{
  "hidden_size": 256,
  "num_attention_heads": 8,
  "num_key_value_heads": 8,
  "positions": "rope",
  "rope_fraction": 0.75,
  "tie_word_embeddings": true,
  "lr_mult_o": 1.5,
  "max_grad_norm": 0.5,
  "schedule": "cos",
  "batch_tokens": 65536,
  "max_seq_len": 256,
  "max_steps": 5521
}
MLP neurons of a small language model. Each row is named by its layer, matrix (down: output weights) and neuron, and shows model dimensions 48-175. Each number is 128 + 24 x the weight over its row's rms, rounded and kept within 0 to 255. Numbers have three digits each. A neuron's up and down rows have the sign that makes its largest values positive.
After each neuron's rows, "fires before" lists the tokens most often just after its 100 highest values on Wikipedia text that the model never trained on. A number after a token or word is its count.

L2.down28:126118104134149144117108079133108141093122139138124107126136093125123073086113148164119089154106118134109131137152098170131105128130133169086110116105110135115126136168130134158094133139131128115135118112163145093126114130158164164155146115140147113109157126127127162141147107156077122164151119136133171130137099167132095135174130157121079146122106155146122132113163131141132101115100
fires before: "." 18, "o" 8, "ent" 8, "ide" 7, "min" 7, "or" 5

L2.down291:176130133115122155133078155156100116145122119114137108087124129123135132162154131134135134126110113105080109173129140108070135128123124116157113129166141154136179147081118151136108168122103145096105081171135088084113143106134172113173154163136124136145112119123158126122125165094151140111110111115111143129155124170173084136099123088107118141114131173134147135101152158131109156115101
fires before: " was" 25, " is" 20, " " 6, " can" 5

L4.down276:138104148135150134186125119156141097131113122141181139110142097139148076165141133148120129127116164175095172140098146119099139126119122121164118126135117135092140167146150106101129083129167126160136126122129151130124135173135140132166165131163151123081092135119119159121128131140134117157095150142091145134136110140109100094131146161081114142137133119158133126142138132130090173094137
fires before: " was" 21, " is" 21, "al" 9, " " 5, " con" 4, "s" 4

L6.down185:136106137177120147118128115128117144153113109198142081138117154114104090136114166111158131114140149118090111153119149060133138146100121141112160140126127145092111133137103078154110124094134108148146180159139129120122112172120081147120131138127143088162169109105158145152133158128137130108156141132162097097106088139178136122147179081148160167066161130107155148103090136126116112182129
fires before: "n" 18, "est" 9, "x" 7, "or" 7, "son" 7, "p" 6

L4.down82:114090120118129128103125120174087160118114135122160159146117125117141077129127066159136155099135167142201097148113136131109142139124117093127160159138130136184152130092109103152075166124089091138133116164133138135141161141126102117191174095096149168100128124153148115131123100148110118141142116141118086123114152120094135147156162113138112115165120118119125115121152120139121100113126
fires before: "\n" 44, " (" 7, " |" 7, " " 4, " Me" 4

L6.down231:146107172152114096160123106108134128089124139099128109120130119139164132110081148137157137135119131128123158089126160129174140143152074148100122165162127082124113148124104183164124131105108127109106105138149103136151149099147143217100116122102134101152147136167124136173120143138128107141132098113142126103145138138099111125123101108043134155122131089164122122164105141140100134065150
fires before: "iv" 21, "ive" 15, "ur" 15, "ion" 8, "ure" 6

L6.down265:171119105101101122149166161142144106135118122149123123159093113133119125070113164145123078130138122092103107064152096174168129099177165142128146120171094102112148113098125125110123120108114118121132133164142083171112140164145141175132136142129156095109083150150144132086158135124144130155158127107135112169158115094141077103155133153149128149163139140110116112173170118142100096107106
fires before: "e" 17, "ed" 12, "y" 9, "g" 8, "ies" 7, "ev" 7

L4.down43:130109098107136131079143119149106112136117098150131150092097172071111099148096094154144120086156109102144095136130156141107146109128112114161124101134143102088106112141130103109131102150164118154132086129170118147162142124143129181098157127155109135139118120126120099144142111080139135143075123160116126122122132133117119081159116131147143122073121145123165107165160112145106131147121
fires before: "s" 46, "t" 16, "A" 6, "m" 6

L3.down178:107105142129102130110094130118126131159165177121156125135095158142129122074151137124132128140159118106164108146170117120134129160125134097154174127118092116123133150107120107173123139133110127142148104140104101127111117172105155134173185144102151131120133133137165104121129133088118183158144111105139153116115102158111136143105146089137086073174125089110125132125148150166145095121135
fires before: "\n" 28, " 0" 13, " " 7, " 2" 6, " 11" 4, " –" 4

L6.down186:101081122076134128130150108140122122158124107157100105155114106131135143069126165095128140125172157124121140145139153120145106071130126152128106132147171168167137100069116143150106127158137149123119108102160113156156110119135154121156117106108119105104148148104145086113131138118120099126126124111112149170167101133145111125097115166104107148088134124122174168126120157141163154148185
fires before: "ic" 20, "y" 17, "t" 7, "th" 6, "er" 6

L6.down10:137164104101132104145129123134147140105106148072129138130117126129126130132107151073084141125141129149126131143162121155130141126119166094133136146119157124123152148079144098088108132136118121117152119113177130078107158125126129135097147163096119117101123119106091091176128133105076098163116103071098107127145071151103106165145092105135102103128137103121124143100120112122092145118142
fires before: "ition" 17, "ed" 12, "ion" 9, "ing" 9, "es" 8, "S" 6

L4.down201:090158130123137121119095124119095109123141116144079185140132144103125105154100141108106161115085151143122145164118128115155091128115116151089122126155129094132150179145132162116109133122128112117125146105138171116138086143102119113148099115147126163143137086161074111120174125145146118147126128114160134142119143177106130135129094158103148120184144137154147113139109125118139130169159
fires before: "s" 42, "ip" 7, "br" 4

L3.down189:099115082135135122107165106086158099116144098123136108137133091140137165147149149150169151165131150153151150140123124133140120150129154108160107140137144103117137144104132120107117136137160161126094129168126161111149089127156117101081120109102119155144119138132106123111149100164169091159100155106127137123150107167121132111108123119123140156127131086066111106114138125127141111116122
fires before: "n" 19, "ph" 10, "an" 8, "ing" 5, "ce" 4, "b" 4

L6.down0:161089126153144061100144150112160111177109113131103145181176103115108120146113194158105141189105122137117124115113129148139143113142132111103120111054133131152131120143134110103111088144126151142144112156147122113110151156139110116152120129127163140130111140133114123129120070152147137145110145127133152111084110157135139116138118144112129125110089115082120127105103140122131136130150
fires before: "\n" 95

L6.down244:134081115126134112114142112093150114131160147136085162090143125150136124165115109112086105064157100113102102148147158096103104142135147134145115166155111135146183178139114064152130114120092115126132114134116148122119129105106106110151117129136124135136098129098153126071123145119113126133141118105168107124124123165120124123132115119146114159090125144103136146131169131132160141127157
fires before: "|" 90, "\n" 5, "|---|---|" 4

L2.down311:117096086137158160136099080120108092122125102090123121121102084114125119155129138110163107113128160192146091158116095148123141127092118099098139114149099136074202123138144118138140134127187134130162128138083123151125112171119129154120130107135139112188119126125143118074115159150126129154144122089153131116065126103120121166101133150109094128168122093176132124159134121151111104172115
fires before: "s" 23, "or" 14, " /" 8, "con" 7, "34" 5, "r" 5

L3.down268:108141173156127177111143121154139101136128108120112145159158125066156107089137117126088129168187133112125070124123128124108109119110110116152145156139117129131139157087159108173120136119172164138140089114107107161112094101106156110126089119148135127162102145146123158066159161125077111104136144095124105113149091087152123130130179135129110174126130136134126133126131127147128130104148
fires before: "all" 20, "e" 12, "ic" 7, "t" 7, "tri" 6, " " 5

L6.down221:083103116152145116115123155118099148114134100106108142113071102151108155132153113144134110117090111126143102088098114118129141133141164139146154137089169131088150123132119148121105121137129134122131141128084082154131116148111144139219106165120137133125122095157148113149125127143148091121111161182135174156152121120126127138122104120101140109150157142154129143119134106088133118122142
fires before: "\n" 62, "-" 12, " " 5

L3.down148:121167123139154141151107151102155141084104101153114079152168084156094097117080160169133156136108118124135097097118134135117141116139134127140141158125140111121153115107157135089171120136124144122100114148129133101129132129082125155105135130151109097149140126151120150126099120134166147133127080119120138163131140145092093093108157120115143127102114128100114111118139130115142143148123
fires before: " |" 20, "t" 9, "on" 6, "y" 6, "n" 6, "o" 4

L6.down23:164143098149141120162171104150124138115134094130174099125099140104167105109148161112112124124174134090145159092124214150144118089117133140153158117140128148065132148152097147145165131120129099140140170150114108163161091120135128156113132077102129189131125141114167162138108126076102106139128150137113122134116112142104138099115150117123145112115121115159106134101145121098122095141118
fires before: " \"" 37, "\n" 11, "ck" 6, "age" 5, "ba" 5, "s" 4

L6.down154:117170124143107133133115112097090145121151093099114120143110126144136097147134111129162165128111118162144118169152129166157110135115152108153128140170142146149107164148154107096108104080137096087146118147132171102152133159142132110097112141155144123154101091134127120099153089085145104136132130112141057104080121113194123134165162112143135127112152102111113131138110130127115116124120
fires before: "\n" 35, "n" 16, " York" 4

L4.down91:109131083141124108168160135086136113139124147123102139176139111179116113126096137101092099129091151084096105133117135156161077150138102091095145141102108127139121132160150151138103148085141104139103133145106119109184153103124180172080092115153132086157128146113128125149134096109124126137118097104183132129102134106117118116111135182102146148126130140156161131122187118105144122119118
fires before: " of" 22, "ic" 20, "y" 13, "ner" 12, "ies" 6

L4.down29:127133127103121119134131162133172118055114121125157127107146089139128162161114151122176113107147114130146117179123101125176097148143128096129169136146097171147122119127154089133149125162110139120078134139098125101112170143132154150120116131148101126150107119131138110132109135107100135087129108125142118111122148127088091152133114164109138092110114142136156140130148191124117104143170
fires before: "er" 27, "iv" 20, "ice" 12, "s" 7, "ive" 4, "ric" 4

L6.down216:138151128151147126141150100113106118163101131142155125116066099109131136098108129106090173124164114155113103172147144149137133143110208123138171117120114049134097137099148076162118072126148112179110138125156085126137162138127135154129118095151130123150136168130098120122153136161063112131091128124116137107129121121141127119154142116161099152116125104142152093154119129115106091135142
fires before: "s" 25, "t" 17, "ic" 8, "h" 6

L6.down267:145183132096120109136148152083120110119096141089098149109125128183115091167108114098130142109100138130150110154131121123156172104120144060120130123143143119101088140135162085132146137166106131145101163126103102119129116103128152143156097078115138098142118141146135113126119173094114139139145115111168123140158122117101130147141112121067142104141151150134117138146161137138144108139130
fires before: "in" 29, "ing" 10, "ed" 7, "ent" 5, "ation" 5, "s" 5

L2.down185:158135149146145093139130143097152123080111129128178164122131133107173108125095141130126091092107099146092133106123127164122122169107082146186146161145119160156122158109152137164133184142160141099148102133076152134118151133073142100161145110143132130133145133119125115161162150155132114131121107157153134121120130145137065117207120154118147119137146116120163193106115175136139142142123
fires before: "er" 12, " to" 12, "les" 9, "ham" 9, "le" 8

L2.down106:109127149082160170149142159155111110164113098184113177157132120120094111141146068158128099101130152169168163110126137143142096107121185116130130144152142176118142118122115152138113135139142140103102101134155133115157159132114113123140124149155152104166149126142135154143141152132171116160125126132178137129129136122148122134154135147144092114149143154089119131159136136107138109122127
fires before: "\n" 47, "ist" 7, "ce" 6, "ne" 6, "d" 5, "di" 5

L4.down26:110155161164143132120177121130137095103097152162080101092157094147107084157072146065120142134146088139120152128156118116110119084118127145118150094143146122127109126090146153097132126125132115145110131111150147142157117142144147131141126138094125136119168109150114170120142140132114145094129089049087149132186094163080160121152135153163127092145153104106143120072141126107096152137127
fires before: "on" 15, "in" 13, "y" 12, "s" 8, "an" 5, "ing" 5

L3.down111:148115136136157159126150126131140123134163132114133151144143125119153133183151168137152104101140167112095116107098119102105115135130150115136166153120128113115082104093113128130138127115073094135150133090165129089146107099125137105131117158128108134135118165141124128120150106142141173145170109107133118127109113105091127116137133095116160113107166130156169158149126131100110083132157
fires before: " |" 35, "," 18, "." 18

L3.down221:135158115133105120156150135130098123125136132118144112077127130130085090094124141126145127111136133118136178118085128137118104107062134137119133156133112096121096103133103082078079174099156096123105133128118106146138111108104177126144138108132150120145158103167130068166085160120148167146133136049135120095112151129129121117167127109121121136082113144087169113110137130111122092131142
fires before: " |" 43, "," 9, ")" 8, "00" 4, "." 4

L6.down278:134165131136116135117153148141124114140151115145113130141147109120145111081126121120116166093142150159144147144146140094119103121155124097138149150173107135107136150141134115091138083131117107112095148087117117130124133168113118111142090111134132142157163124166140102136087129089155090196143152128079119164125133092127144085147125114157093134142084123146112115127180142169135116074108
fires before: "t" 17, "d" 15, "ing" 10, "er" 9, "ine" 5

L3.down143:141142105107148146149084134114111131115131127156163153116113119177109123140112114154120130105084129178143118123134116116144132160086147115114113134105112141126097125131091158076095126100120148097129133166109130110159131111091147122108190138062139094156117178134124156144131077101159120147130132129119131101108118118083097120153136150131116123178126127154161116175145091115128112146176
fires before: "al" 24, "ing" 17, "ance" 12, "d" 10, "an" 9

L2.down229:078131135161130129119104110108154122135182117140101101127166148143110114119149121107118114136121126169101117140103128106129122129166116141129147137108091161120122105162112117130126131119102147112113122177115126102081151130125135140161113166111113171153140129151124122112138143146157121120108117124151080081116104102104125174165140123150121135140094105139098181139111081146140114204143
fires before: "\n" 35, "|" 30, "\"" 9, "-" 5, "20" 4

L2.down228:110131179141116130133153140088126115126128127113105125101130128152113124113128181124132125133154121161156168094148105153158110100121116104114089109138127148118109117128099116176106177106093114123099142125161121177167148181170128134146115109110100087129102100132120134124143159141128118126135083126097101099130079144155115135157142114144138144119116107143151138147122133202106137146172
fires before: "." 41, "n" 6, " " 5, "ne" 5, "on" 4

L4.down112:123129116124148150098136118139149109099141112145166152129100113150120093138158109174085116126146101164094132177131127097115114177097156128134142115156146107115144130109129129153105109155111151132142123123146081103119113128134131135107113140114125139140161148090192113099128123127112119153158093141159135156114159135112115165120184133123137122101093116108142144137174157154097096107130
fires before: " the" 25, "her" 13, "gue" 9, "h" 8, "." 6, "ed" 5

L2.down226:104127146075145107170138154129103126157119116163175087120157131075106109173154134125168125151122139150124119122139119147144150114147142173094138126125118123093184119169147162143084107143136091181093128135124091098144149143147104113133118143120152131167135127120132119138148123152137124133139098128150110099138120107114123163125137092136096105122123126122096103099156177118101132107128
fires before: "\n" 59, "ed" 8, "-" 7, "---|---|---|---|" 6, "ing" 4

L6.down63:155102109129102144136098149133148138129107132130123154186144098169140120123058153109111143109128144149082071179119115148109109136111160121172145146096103110079127148097136139132153147096121160127148142114145125102109170134116139095162108160125128155119081138163119140114165108152129107121128124126126112126166096073104099111151188126126118139122126125093106119137185106115161108165133
fires before: "y" 17, "ical" 9, "ia" 8, "ic" 8, "e" 8

L2.down35:139107180107086114123162136111105128139167120127109126130126129156177111132113100124086098072110180125115094146111119149139171165146093166122104100158114129115127134079135138136111164127110113097115123119137105120119117160146111144113120110113145162145114128163156177117118105116111132123102153144155137147174115106122112109092159118099098132140114129107151139140138169124100088140150
fires before: "ed" 16, "ion" 13, "or" 11, "e" 7, "ing" 5, "ment" 5

L2.down161:166115134143100119084113110093089157120128089119144131064124128169077157124141125133141125137131129119117144108109160144157152140135155125156109145126093138125134116214124101125169105136091124096134100156146121086135126123143150140096149083117149160136109137148142133132144200078123187140133124113144121108112158127113088138147096131142125093121097150104134113134159147152143127132135
fires before: " |" 37, "6" 12, "9" 8, "0" 7

L6.down271:155168125106147106103116131094143153145102127127099118127159140183134106192108161128125139069117125151144106160153114094164091111169146113136098140172120158156120136114108110130133142145143142133121153113161096115129135063157128154117101137147113096112153092148093109104088131127092143123157168088129131119112173150133107101148138154139140167146113129133104137110129119124170103104132
fires before: "ment" 22, "ed" 16, "s" 11, "ive" 7, " the" 6, "ing" 6

L2.down274:118137098176129141147116123124102121121140164162124114119158125108133100128098148118134111089161154104106113118140085101111120105114107123087108126175118198150126149107072108147122137139120170134119110125123120100122131143130120129138084127105124103128136106164114155116094096149118161110150118119159110080162090139164122122148115124129103143160140117111094155168101115092152122174121
fires before: "." 31, "n" 13, "min" 12, "ne" 7, " " 6

L2.down168:177089129122151161159146121118140159147081139147130161111136127158159106078165113148103168081146085105151140104112155144123139149094105123139178130137122129114149135126144140148118107131101100154110133120165130118090164169110128181074129067140157146086137134130131102128166174167148134090124112150140111158081145131149110097131098189180135128130124167139157154157154138120153169111195
fires before: "u" 13, "ute" 13, "ar" 11, "ff" 6, "c" 5, "al" 5

L3.down140:145152120142148111113104096140124142120131135182099132134125139138136087104117136151120137151110095179145079105135124126143128156113121120172130125141135167142136118116085119131108138118136164168093147146158141106102133150133123087103153108125194140125145106107204107073112078160153192124123141114118153118123141116113161115131156146081118134102154108146116150111117104127124109137164
fires before: "ition" 18, "now" 7, "id" 7, "ing" 7, "or" 7, "y" 6

L6.down76:133103137095110097134147114131128105138119163098172110111148121163168130186134126139145133156105162086110153170151072159084123133112172157121130098143102122163111139095096123119109089119094112119125133122126115153117166181133120092126155142125134183099104073150130151119118123121099151127122127122120105106123125116121125093124124156170085078144083096114101124143128149124141108108126
fires before: "ed" 22, "ing" 16, "ate" 7, "al" 7, "ian" 4

L4.down72:166109135103145106123167164110122149153122135102104135106115108131163096134160167072085089143168171111135071101172165126152116096136188174153182119150111157127073122129140104104159148141110150100129132105133123119140137133103167104128149119113087132135108138102176124124126148152154120125119158127125135132133118090109119098180115101107127135150140131136146086129141119157169094100151
fires before: "ed" 24, "le" 10, "ce" 9, "er" 5, "ing" 5

L6.down78:106155156168184153143188146151081129150109133148130121130140143126143115134112137159096166117080123128133132118149128119158044138108139115102102134156158139135092159140164141115100135132104143140101146119103147144141133077144181164092079106163136089108152135120184154139138139149114100146105109117166103132174103164128129116094107167083129117092164129156136118114128160118130131154129
fires before: " of" 21, "ic" 17, "y" 13, "ner" 12, "ies" 5, ":" 4